Part of a small language model's weights.
Size: 14 layers, width 224, 8.92M parameters.
Architecture: LayerNorm before each block, biases.
MLP neurons of a small language model. Each row is named by its layer, matrix (up: input weights; down: output weights) and neuron, and shows model dimensions 0-223. Each number is 128 + 32 x the weight over its row's rms, rounded and kept within 0 to 255. Numbers have three digits each.
After each neuron's rows is what it responds to, as a language model described it from the Wikipedia text at the highest values.

L8.up114:144094164085124167168134107107150100068164115196157030165071172096108138156175096115094123100085146162170168140084178173132161148069156124148152097150127130152083170085089116153155117138160164159158191157100075171130090130103136143130152127043126102137178102109085174111193162120159121114119125106140046100111159158052083131199085141084096065176100090118143105123139093133148134086102155168097128116119111146155142109129159118106160104126152105137164101110115143073094122110063119116144106106170162136112183062124099097192130161130106143167116094134175135148163109114107134130107135078073136144156137106149134094160143174087144136154116125149115147170146157088152134160151
L8.down114:132113175141050142152149104129138122172098144114079140109128121107164104157120171094084118063145116069168085149149126096098169149142161146123104184135122099130148167148127137084176123080151166146146164151129170129122127137096137195087116135100104139116087083152149079170064090081186130109129146064088102115174124136157097120124168150124109165131132143117110110160189147054100139206129028085140194161095138110143166167089138126081092057114108135106120134156097098180152141077144144109073173129140113117133140108097141131075188167125123119126081109115151122176190086133155146135157106110169139113131068110152136115160093123099148138131158170189167118121125209136054133109131
Responds to: Mid-word vowel fragments

L4.up321:188149157194161092077117123136118171168154102079107153133070128114108128095124175069160129104115120110169146140166156107180120154120164108063152091113184174136105142101095078166080082141078115059057112095123131158123073193114094127097107060111111115138108149136096150093101174131178129132111142168124124142153133124107148144134113186066124137094191160155107141130135146104082116151089108117102134150074114129137151165122187135227166128129117177149152129134141084130133102141135073135079129202095147070123080102113105164102138125121111118130131128134138125147109141129181075184137129088145045118109090123178119173163143080175122202172164137101100128189137128117110136139159
L4.down321:077097112117088190145101134131120114093151157122097163105144107137150103143121159159144110120131042155150142118140182175129131147080131144133135138082166077137074170146061141143126145096184115181145160170178071194140168126145147148199134117098187078120160146133139072146123079092067138157165121087121140169101135019132130118137173110126138102194116126146100166133143216138096151109145175139117076075163135103098127126140084090079116146134157091157127141133127153144149156100125118106167125081148123165151138103117087124113110091125141177162144225103138153128077124143086179090156172187105118125070130107118127100087159105102081098118119105062103108140129136145094151078159
Responds to: Mid-word continuation pieces

L4.up623:102092122107111116101116190137169173144142101151160100138079086113151113068030136101131085108162092119087199165143131117163131137150113095122101079136172126133161106157088171168157154124133110116165121145082109102083136146084192079124112161212088128170110127189098095095124070123082103170136113138118179068121097156135148154139062106119102212081113063182095118127137104189120151155188127117079073127113130096157147111105178157085119112105127121141106121148126105113118137187145128138122087162144169126112184152128107131098198111086105121131141159137104179150139081182136133105159195105162165156186149161156120145105102090166116168149111137129114134107098141168093116136069
L4.down623:164104083166141050105117110134126137141106138119088133130153124077127113126084141167156134165186096148112156095106136151119169089155156165150130178097131139098089073180108164129146170146146153113098164147089124064091179199152107075116164147183101080138165139127093142144104124121118125129140145065123124164158148061154168134181160104081136135143028102103128116154117099122094150165195121112128153126139066129153153132145135137097091171201082139118140133135095104077076096133131114128088100145095076159110174137093146153125096142163183092102141155104144130182118159109116084196179050178171114111143132124076149110144143057118120081112123186113122120186093187140103118097141
Responds to: List item openers

L4.up500:107115152129153138143076161179122078174134132152129158144122144092122121094130103123159147086085105096115069111135186119068147108140075119094181123161091181120087162128080139107134171186059129160107136124119180073116109101173115154109142124124120112108091092210141147083133130152177137112097150123146114149103141086185140071115143122155121172058098153108143091151158174151074120145117091119123168154094104096139160095142137192166170141110077169129115190136177153146060110068122158071160185112190119131151131151110171110121183107102088174123125116166130156163124135174132108105119113156044137159148121146077142057106123134121152188150133100138105157125098103056162096186143
L4.down500:131106077090076049140148120121151131127112200117096151106186105172127164148101089108136092105161116192130163125130096175112089109151121138175103111069105106155169149139142116123132182117109121143103142106096132085132141141141123117134105168152167101146123142067153115124125130108119122136159114107138148121101100097161110082096189143204146124083184150163137138101120115182072082206173088120099140158171080083151141165123168098133105146149059202099113139144073169101163131075162105132119128150085105195101134172184127157171079097182119149163136132048151089130170138150136122166148098171027097113120160125162142138133135131103084130052141179117133126150104180126114113119092
Responds to: Mid-word split fragments

L4.up257:150129116169159146101115117127070137082145139143106123089110169108177131118149158135147105139165104131144175160066121120113107098150141041108124148159115123126125085130110097134083065117118177131126122181141099122165150141186144140172196165207101159171141078038140145167121144132165073137083124068111106079104128111082100115073160075074113100154059117163094136122152158086108153153168081072165124117153177159114137163079122090075140093099108192100131103164085118177171112080135133118178180167137137105119146112116106141093159145199081131158210092157146079151122139141136126134139144194103107142109112090155143103143140167147093116157109102126186127140109119075133141133089
L4.down257:170126110065156146151127102094079066131095121124136094088134191122202104169172199148169095130165162192148157152185126158117130129107086160152128116169099180199141125142165096146148098122100117140105141125117103072140093128135127122155143136173134098089163155124129164114089165135156111092155142096110059057154102042138161150084132161106079099113110102106134095139133190146164089084149134146112138100157136162129176147142144189168099179138113150179135112094145089150137170105152109109106099140186132070153099175149086126130151104075082129115117079197072119099148125189104144057082120086107136141117131147060130130171100144096100142136171070089155126139122136106090132143157
Responds to: Mid-word completion pieces

L8.up648:120099150124122079174102125143090086177135141186127099136123102132146157114065184119125193116150144116124133176118060090100136138104105141169139123153110152156171090113149091158123175130146085117109120149131064096093172029060155157124099186164093173105144083076196131177156134132052120146162106162149130100167190100081135160096124174090092084104115066101142179137118129135118134124116115112146110131132137110081075189213116133122129094131143136137182113084114050141109115119153157130170087162149151163159135150118153165125088131109130083108107135141135115112176123168125115118165143107138196109091158108177101127109139119101049153158135201170106144114075097140166133136109
L8.down648:109116182069103087193092111118084133064119163157125117152130159121156125161162100134109071135127091113184104174111138154134152123113090100145093115101186109106126119102171127127099071130080125216123115152143128126111108148161183138155072112099108034099152164109138130094127129105150114113138142202124171097163116152098147130147160088146189156098168133135169069090115188100083132145163067091164100166092120133103105107160136131169095147112119157127121154079152152139124132127068131122152099162112083131155122157135144155088146182143118086135123110087114136182126191138076185170075129133067119117150122151168090126160073108199064205126143143135123101142121136210086122149158
Responds to: Mid-word "ol" fragments

L8.up448:160056120170123110126133113165146153147108135127133140123124122129160108133077123146117175150106149118146164105122083067142091190074118127131162129134244092118092154111141085134106084123125139144144070140121156158122146133146156102118121139114127093164115114111154138140149136165189106108111137135146087169114162126147149127093138106089165099164184114073185106135133148069148081155128089152161153175156136124137150230075176156094112151144139125144165070143092137112087102073065098130036164138090095105093151101110147143130100126101131104118163159171141076136106136109067148170114120132070150101106104162154151113156204122141040083147151122152087127114203139071130107181191
L8.down448:101118149106110091185124155160153144132183162152105114108138140191127130136135122202160107122140101105155180175152108145186147126109112090124112146126128130138143125166162154165157145111115220114131155093156072106136123136090093137130127146158089177121135201209121159049046071158098125163141139100103108123129154185078097102080140117136151073106095169194079082084138126173094135112102124125067195109141134135115138159102119134134127130155091099114092096151116144133118143102080133079155101138185129155185162203137096134083145082119091113159096166099096104127103054112101103132133147135151090153149191079153189101195123075113150085087133080092121118136101129122136127101129
Responds to: Completing split quantifier words

L8.up120:112069172155082109178100137134103097107116114176192110123136155109145092157112151077154197135120156134113103119072106163191048109114144103108140201152068132141126150096103115120140129142063145094078113119140191088179116150122114100140125134156144126055124151168092131073121100092153100147105129127161145110127125142142131093134159131158094097111110119134150176068139158147175110087098132062125148113071088116124144167137180137174139186156161166194137062146125145131131109115113092143100124118079102111169161059101175100100178098148151105124184141135090174138175110095094133064141084163166116120140109121170138080173156171165110122181175125090198162102149107142189108109142
L8.down120:054113107085091093135187104128129135104157186137190111123180110118087121164121135072120114133132107149090143087155070121065124138104171136112094192165175116154057087107189125110145110084188097114145098119099202114137126114176131082147173144101117146105104145106152094146155167118055164128105144114066110161119126101136162153076145102146160122110216113141097155059113126128109146129143146155119116144142125131115135135137122091177139148111173202198130158186157096116141113123149121062189135158127148134165091052209128136104086119120194128111152133146141112148102113128086121077166131105107163112117149091150175199146139113136157065159127128128124146112111094131081106132069
Responds to: Mid-word fragments

L8.up239:090097087157110110097137065135143161078114121129131119179124193108176133094094123140138120162109121193137184228159097104107110109159164115080103157144120131058134158144134093172126075101107106119133084141150119124089208130117174084111188206096145032164077096161157173149083147133139157110113136107152179088107158155130118144175131165155167128129177070133108146187121101129090115174088090127130161091144130128085121116126130152087195121124086133131114090144090119128150152158093114065138159093107124128129135104057124055095105124086124169149075099164146180117079164129124150084137131105089147110141133173145112163163142128121064144119133119145117119124128134189178144174141
L8.down239:118139065088151128099145144124098198134147073163096130087140095136145162115143165103172060146136132142118166197150118111117093136125189115104137102138140158119108173136121154163059132060105160133090127134153167195152184126145140093095136180072133024111135061171103081108103116149110177056115135106155151128117158148111186160144159122124130064177106078143179125112124117106150096138113114147118162150154134114068116164095158124186221078180119086155148097152091105116130117158125125118115114100084159087146128180082088082114126094111139120139157101098153141132130152110153160134072134178157175157113116163125097157118100156106125149084116176146097037163136115154133167131120
Responds to: Second letter of abbreviations

L7.up467:158152143121088145149061133130127071127103116146100165054115141169101116130160143168161126157109063127120084157105160118120127147174102078115142115040096110161149106224099112149160124165160141161114119119079131137112160131176148153160105168148169132133134113148123110103078098115123107145141145167184118173104102127127168155094123140157160189143155146177090132104048181112149149087172095149127122162097092071116123126160126169083144148073162106139144157182120152119051154118088142209116142116153117119142154077103130107083132051163096127126165122108151149099057139080167178115063136150144134128138159141138103111063101114085130056180142109146107182125118083173120179135143
L7.down467:112101153123168088123166135157164072183110152092216132157166117136125180139140120166141169086123121131179117124094076195123173137108118136176186165131097087064077147180114145091094077138121158166117104177127080131137133157112154139144108141134068159139101134142101143128109126146142144148101108165136144162115150156085070144161138065144089181132120094149114163093150045091216143158073148109176057094104192121125179104097153118147146136093147096100118105145104201115165125116107127112167104090098193107118117109096171115153120149104094118165138061110154167104117128112112123177104115105131153089140110081119124159174167146145054157098131086127134137102105067073160106148155
Responds to: Mid-word subword fragments

L4.up63:097125133118135144180112138118130142180108155088111145204098148167103151182149110170149113122118109176127133131134108139080157224137126106114111164146090137105165078080111156159092077167219131206137177127071068142148158135140172166104153144140123128127109115154126130121125156136157074171108124106186121145045121096171155098167140128150082172181112119132115104140071119163092122116148134093127136141087097085134139063120124113141088109092140087102073126192093148073127126075105137196132151158120198111099119114156153159146122101119061013107122145160156141130138124167126119140132100125156147079152058091164142123139112104159133087167143143119083167086109125143086120166140
L4.down63:101180116047233127138167126166156106082107135123061101092194116111112179126150163126117134135138108124195133116115096171117200077131129096174158151115110213139096160135122130102111176109133102117140151116128179115107148100080129126147139116131121082158148088148098135178111139097133091150182125045093131121099131090060142073164189126125128110096116089118133105079118158109133142126195136163108184088105145174114110174197114175104150134138086148129205162180105153113080120104103111106103175156072144140115145178198167101079134124177126140108100116125120151125092133176065144084116119083115129130093149112122100134136121172118120157094124140108162124115110141107130113050158
Responds to: Early fragments of split words

L7.up329:118130140118132082149102151155153110124067101094201107126118135139162084156075125107088083106118111204099113173156166122149126070110098151118124066157089159113100153135086098130085107103154105125153134098142124130053130140101130110154168128159142181100090133133115211079122144136109126169123123129148137139140126100114083150130160132149150104160215140148069132137170125161076089109178096086153176115116106155142200153162143079153167142107058108134109180118177133125117128084147123143134131158170075086105107090162123109177088131104091197089150107110114136102062087143134148181150155156146132123058152096164173184141151104114172140110133191135132136154157052084110116214136
L7.down329:118086157174156124141164173141117153087126086027140052118191112120158117161099133138114173123076131133091094164147141121109123165092130197077134136173091137157134137095105106071099218091148105130081105115137116093133148113167073168142114089165121127196111099092176115089170111138154161152147093139143133145162176135122110132088105129131131093195086138171124099151119112127188090083164074102138112112123142144120134139070119080121117117154131090149091127144196098116126111123092176106157155138158079110153108165108156068152160142160098143178205231101101159142147112174140102104088147169144103130148116120105116095127112150119104120190095189103149080096167126100132135170098
Responds to: Mid-word subword fragments

L8.up422:111094086087170135080105148149142079138108139099166106098118158137115169140120139090164143198101140107102158192076181182128152119166098127115151156079099061165104108139121140145080096144087079159116072068134131170122142144144145148101124139110104138140118121137194092132151114144125153157104160077193104124143210136165129121120129165063126107123189132122159130127077163150126112138137113145133128169130194130157101122174166057121058112141120087143093125128098204140077125113117167140135083176116103105119149129159145146138136119089132143127076144101024163194082077109177117126035180136134116122161128127158147142111106181108103104148132120091127148158048087134139113157179
L8.down422:158167134135150113084072146122152116101141152149162130137110159065135175115094144114152087113117120126176154110139158134123159103062151106138097173127146163169110129146086094174068096165103148104149142094156073077095113099134123107112099191116156132151151088099125123167179061132126169128145145125180166187132122101104143092118120165113160094122156146151091125225099100124111180138141063185164163135160108130135173111113158104116165126049090065161123133098140154100109098098138075169112151088095161126123170152189157062156114129144148157097083101120148106129120206097076117077101140161099181108149115056076165092100139158077151113067145147140206126108128107135137131159164
Responds to: Mid-word consonant fragments

L8.up486:183104165157143171135132081098126175131127145158137110091117185085133123094139185153154137195133157077179153143130110089076136080123134169133152180089115114166149087154107110115109045114132170144184168173134108126101078127117175144141139124169156079141089122086084137212134109066126102101157092154162090149119136147082153202095104167097131110139187156147081154071107143148143117134137134092141156167112097149151157072144155115148116113084136121087096148125100074110104155075123119101108127148113164165170118142085109125140127196126140174163133154097151095079066074134092156091085056047096185122107147139132149114114104108113128117192115130108170172126107109110155184158096
L8.down486:126145091085131137157173151159183114154117092157092114151168212155132129138179106162132108136127106129100033130176119090143149063135137140138104108193062126131139123159117137072173157163128155122092084113102138116123139154137164140122119097112127115136146092151075035119117053137119152144140102158124131150194137073162158055102126155149089113086120153137101139112111074142144119137164176071166140130114111122086135110087109119103134130133090159135115097167146140171144122086112111117155118056121165149044080118140093193124112120121134133175195055142096123158174119193128163103083160109165140176176139144125098147107171104100153096161141173140067176103095073164131153158152
Responds to: Word-internal pieces and month-year gaps

L7.up857:143123122147124102149099147159135141107139144152115061149110158089100118126096086133110127112166152125118122162119135163152109075166147109125152185175098084195137126075096079139086072129149119159113201139158202079166123106069192148075119160093149183130160121150095065132140114171122097095157097083150098148135184060071106085093171120077137105147162129107172173151136125115179123114191147113104126138107166135136157144174128107157141126113113093060118136170133183214096164097133144159080157098087149188163143083152118131129114111106143132089121168108084095086114156129114114144127146087163113117137096133170042081089118191176099115171134092135102105128135142116154112196159
L7.down857:148144113102141158142127138152109114137119141202134105169099140188161124123133131143167099155093110102168168135133119107111188066174149153149068162142178139146181176127101085140130137149158085119110181096064141070134096163166131150136119141110143106160110088179144099123098163138102086156135147151145130115104140184094078140112141138091088103111119197097157106185090178078100082174141067172093160147104128119135095079196115077090144093133165048122129130159097145140123105108133131145137159072093073102133111138190196098135135124072128125089143125109175078136102123112119098116071123196176149048162135130076141096107141156203156094177114100088143126088138149099105127152156
Responds to: Unusual mid-word splits

L4.up607:109149132126089185172138116115150125150144084176110145094130121135165147153068130149127185157115116143058155191151123173123111194083119141118125152075024174082147149124103137111115102118141092137160107111131141146093123162162138092071145126128092110069177080117093075079109079098099156108107133107086168140191138143108166131143135146085086135123123108130107185100122117171116120133128134119124104111107118093153151189138120088142180162123189155145143181148121098147122134126085144068183120195109114116181157134057119137189192079123164112130117134119146116110139110057179177190121097174132107058170130170144070077143127150077117097125109070124139173153119095143154158157145
L4.down607:150175135077126118141178104122113135166083140136169142034142112127152110152131128174139121124102195089110096124076101135089131112102148156030161124091155139073096155088150119072167186115114144039129157111102138120156139178090099096116162161149160065125112127215156138088113103128153167170117124091135149079132098095125217149108170134158111171108132131125123121138149160087098155102127144098071081039115150121114146191161142137126114092092155118195146111122173166142152166197094148106107175146112107151166178075099151107105133109089180080141099107141120117126190111140098078152106166085127094152120132135131168140152108121134124152193118141080153094134111137115156111135142
Responds to: Mid-word subword fragments

L4.up148:087095139137111063221186158145124170154137161153076101147135098110145110137143143139201148164076098121131161132193114090180120129100103156181095113099130074206112123132188125116110086177095167091087077135177052081137118128092200097141106100147114112198120150168150143091110130158083081160107110171090104131164120141164133160134115129080152134061138094174124153094183117117180120095102109142121116087148148097181165117141138126070104087081131163125094061134184136125160108114121154156062177175093124121111179161165134149119157124138129139148109132112094106172108098135119076102140097154078152110139116138148127128147036131135126140170169113133145108122165133125079135124125
L4.down148:061169191118139154095139161172139112134100169164160107103154117107156129105102142082117126173096142107128147151124076198120121185127086111130102144100176095145186141158078066165114041172184039102113128125115100103159115162169204151113106152158085139129127061106156164130107140095084112100189128144146111087118075123139140143134131148147154148054148168126177117115157138143180135113156104146158141146157142129091058121114108231159142163130090189149118099106148082143139086118102159102096143141167132090152149186107093117092102173183114141132157167114119087178092154133130082177145098085067152132096135109085115135152111120090134109076110145127114104090114154149123089111110
Responds to: Plural verbs, word-piece continuations

L8.up80:071123117086127174107093128086167134135125134146139044181094129136066121149076187086113117156144143117139123133112165096147090160115156160169095124173161128131106093120115132147101074095129196086182116133104122110122106106141121091120148135166098172118086134084141087167194068121145142162101125132113066082142129156118179107106158131152127177142102126115096159074109144088078154091121137110091084179203152080124207135098117106087106066153135158097179061125130124176144127129115095138104144098150164140051151144093144161084174105117108113137166119122194151118158103150181128151148119162117153179131157134139204093126158128154147134098105184112149220098101066111106112115135
L8.down80:109167121165096079099140122115078092121111168114124201121142129078094118123133119159133118139173184117124180164109180132090130073125147192129116149174148109104135154154109105075132134125135171084136157142117082061081163136137170135121100073101123124117170148136103072139135120108134085158165181104098125160125098091137135134211132064126181099170107191108146034085138075143089157119207128124094161140135111123119151038099176127097103163125094164139111062127135093096116142141132168078142098165131092119099115144107190151137140101122137060094132108126161191151144148105155129177152130163114101125146126091153192125101125094168152094127073165153126153204102179124100106152146
Responds to: Relational "of" and possessives

L7.up48:124142080090145200158156129120121121117151158134146120164128101090142148142134096075068152107090119052130182190156159132103110099191105097120118092152160110132124152130091153090134148102134095117116189087156173158123141098058096122116028137186062115164176134178066107139117084121091161136161137093116130188092117114100148127125207081121131134123068140169153135184127125135147143141122190099127191120158082137150157111096112134146137121154116156120114151115184069120159066149121108147129139065140115057113116138151098096121162111136120180192085088150122178126140127053110158138135073096102145147177153186144156153149157108144085130124127112117114159145131050157104161098131
L7.down48:099158077118143110164110131106127136120160072136155156133174099132149187121127114121087111117149127181101136147135088165092174168163100063178079107149095132094132117087119126121114093130135098106154156130088240151158101171115081121086154116126129099190094170146139094094178150171140141128122168124108182149100118114105145129052098068056073070136154127142129158145103172123152187121186096140166065067163096127103105184148139103140105135190128102132158165126142109147144086181123163113100116123147165102120074122073139089142144155085137140138105114147167133166120144186170084140144112141156113113136148123156125118094108119107091146139161236150062156144123099070175115090085
Responds to: Abbreviation and decimal periods

L7.up235:175120122160165168146160174130110143136113084164123092088129167096146141113166137145132170121096118084109156136061091151148137109157076180130050108167162169039083121106180066115102086151107108085164085196145115152153103139084173103131116122192187135169156085090145114122089098097129108099159131154113123073145123096115153124122131134104113155143137152103061075149142112136118170086097190150130098130101137124138119137125104145153139110165125118113097166084044132143129123121160147161146131141147067108141136082230047151142100153162145149123121193162121066116118127148105130080128159156158123166143146134152122219129138164155129134066072076124135127090124164113143099166169
L7.down235:174107115108124119114124125091104123169142167092141182125119145129148179107156195162131096110155077090165131080075109173122141089088119143142097125099192137080134142146137144148123087186083129149153109149176128082146088125177142125126123087094171125164126110140164184124086080157078137166128190090135111100110117087123133113086123150163141137104095153064119082132152110091157150112124142114097135116139114099097170153119110153080163208072066187127130090168119145151090150079108148160119139142109110104102107108120144125182105128115174101091148158086139164088077123105215103094148205114157131136136175124077146110160148181113090123162152140100079106154144209043184156161072
Responds to: Second word fragments

L7.up113:130162166188133163108163096128145151131070124112119145126163107122116153163082113059141085153127094144147090152161134098136144154139207123157150108169164116069119131117124129098179128127134188097143164116192128178151108079174075109160105132092101094148094159149115143144142111109176083137158133142130113115142124043062114114095161145095103113121127078145114174093140120094133193085133093189148139107182146083110164126157099070147095092144125079144075109115144104181138138131148040175128141110101123167134167146104086134092186140126126147155120084095070131089133070144167131115114119121111187143117080147135135102188100166135100139173044122116104209172107116150118191163083
L7.down113:090159071163143130075142124080141104124187108145165182125095168104122130122122069131131112112154157114107185147146143158149109141138117142137137089179146162133124125135111110129055111143104120167147112132168122107105072167165141119187138107102088112064122092163130092105126117117168139167100073161122091114141100116103118143117151151145097105112140083123112159093152118136140138058053084146129190081075095119084189134133178159163152147149125119177155129139096030192170111146175118176105168089141127143137117180167139109101134172087126093093150080090104133111091132164106138082073132049184078159145117108156135141148100202158152089178137149094100177139165163184101112138196
Responds to: Mid-word subword fragments

L4.up542:091167094104207182171142108142106145099130112178148102104132118086145072088128118103110111120156195181168135102103097126048064183159113109114121109133103128062092086107132134146133145083150156129095134111096210157153105133154115165152184139144162122118120080083114094126070076156111166169140116086179118110110000144107138077121133142159188148124170153131123136134112148126156111203149104167115154161180109137090201149146134141080131159121125128142084115122113118152108109116100131147162203175158121121088171092122133114125087150148145114114173167163121149148126100196139117114110134116138122121094176090115130124073171149099120113094092082148151122093151185064092154135116
L4.down542:123065164112149156091163138073140122193144170116178124144137125163163168082097117156133155157142162107104115136074127140125161071097142131185151167137105197106101159106173152151100165106082150151184076119121078094141111125155119080092157097124125079221169138157091084142140115087106117105173165135130051103132096152142183126110132165150051146116124091084115139109106151116101138105134135202149088116113088205100147133097113113193217119082124082115135133158188115095145087137156172162117120077145096127175140102166101116119080090139201092128085101164092117146109100156119153128108132201121132130112108145107079086101171100148147131128159113089116144079147141106124120135156
Responds to: Mid-word fragment pieces

L7.up782:162096111144119132051144090126182124136184097196086110140150143114120159147083126150128112098113146183127221180096121144157168141158124114150118107120151104145100125183082127115129136149179140084145107125126132105172131106156174062105102170166102130104121168099167078116135079193131113218154073159132121153080110123103164110133117163113100119121125032116113121184158122137084170093119123129112112117105143164083125164078149101078171161066115082143110139139141149099091172105171140141150097119146115133135163104109173069174159076176124121093119149106133111110090062160149118122200127175160144151107117119092081170106064181083155155106093126066126099147143149159071144138136
L7.down782:155143130106164128110103143163086150091113095171158151120120155124145121078044086109123064139150150111124157139069085143055138051027131115115133135088140155191126153098107138076075149208153120123111093149079099077131134148156110126125127186155142162089134173140151150145220105112139141128140082126120143148140110115099150113115158149077134133115113140140119115122165099087094116156151147097106154165210094159079114093113177101168091189113119137130100090132147178131197131116170132079083104090118128102150140164111150141104137151106104158147164154126106195169116154182184131159146128187183144086143134128130124156154100112128103111082152097128094106106089155103173117062196
Responds to: Table row-number separators

L8.up709:167110121145139168102124145095141123138120136099114092139143107110178072096132131133121144171140179151110139094170109152124118165106040102125173176111178093145138115163090126149129157080099136063090107186136103088132080225175144119157105122134124101144061139133139120147106094121134147152161139129142125124147113104075195171119148148127081146108179178230128139110171190111078089111139114096108150050131126132161130103066165160099149128142107132156091120163140113190104142123107133108136115123159116176116124100073049172162165165087104135057105158106112106104128104146098145103168157146148101137088171102045180080100156073139155187131107127089105127119127162153174128173097
L8.down709:144116111189054142136184126123131128089125107165144076142104126158129097147118133115142101153178075059158163142068159139134182148126144091155114091195193173109034221109125150132069116121129109127154141084061160104110157110157120174111103146126098080183158101106165109108116176157073123133108118171164161109110148099153111087166178070140172155145131099119081126155115173118117121083116097148142150099145161089126161107112144149101145116153156152137073126127171115124105100118138156175155087170104110104099143132122116135107180155183158143135177057102095136155099158136067073113122178115084077104114213158161132098131090079105111124122200103110111135100157159136128142117111
Responds to: Mid-word fragment tokens

L7.up663:142149127127102157143141158190135104122083103164101109168077159106120136157138114138131146132118189172128051168115138101157154154130163099023185119092107107138153146156129109097117124131183124124117108094146155122134225128103094122125079141151123133064090166114102122066180152041097120121123101082079174113063143121130157163111170119127121133164110130128105100118147183089151127140086131076068045100154204182128137170142134104073209156077114139156148135103186128142117117107081136118173132164137115122122111119148123129157160163117099128125114103103092105060106183093158093173139146111162104131128109100166091083147155150118168144140116109155135183153140160103193160091160
L7.down663:088108116173087124094155163121108104116140122094139134032108123101127112113106098138209093198118152156099067164152150144115111046147146127137160091112100075188097127106194106107208142100125140126122135119039135104159145101119124064085152063136127108118133181136136138114181109124099126122165115166103112115125092095126127097165175112137096165163170146180159114100149117116135109108165149105146135177125226097082153160198094088194092136107109093156136091051163089131116140196118095117176130098125162151150105126131132149112152115173098135134082178119083129132150150143107149114169146120128148173165138176140121092145110146097162161109168187121107144128141140057087126112108
Responds to: Mid-word fragments

L4.up786:103170095130118154161156120130111141128122086127149152103175199108138172144175101116189123083102131133118095138191197100113136103186117089088097120135142137145156115081094169146121092118190144120185127114095120171176145085085150080072107152087044119173145092114124115148117090137087091097139132054098092107157115080129152144078119158188188131182150140145138131110138136065063189134131111096146147033100152121092107114095111171104131100207119145151187138124155126124147178164092108131135117092129104088119152074161121117145079099134168139181119105125132166108105147160150162164142109151151167124111094161151098107145185129138119109083121094136147125130198159193092167092111
L4.down786:128150081102105123142113163118127168113152046107130162172151131074190154074117133113119065145164119172105088141172116067138172123152131070134049080134139073120118148096118142118084109182107097182103135110130164192128132191131175096109134141183155072141153161176061098180134127090084129088168108141124117149150107121138192139088192129129120145087120151163122132154093168146134155159102163165089116119137128144131149139122169121146138105166045106139169073116168113127200127154159130137129090097151068091144189077101103150132088155165183125100116085117145140135183140102142126172178116091070133172151138116138090134108148110098093130107114131107151180130100091112117132041131
Responds to: Non-final abbreviation periods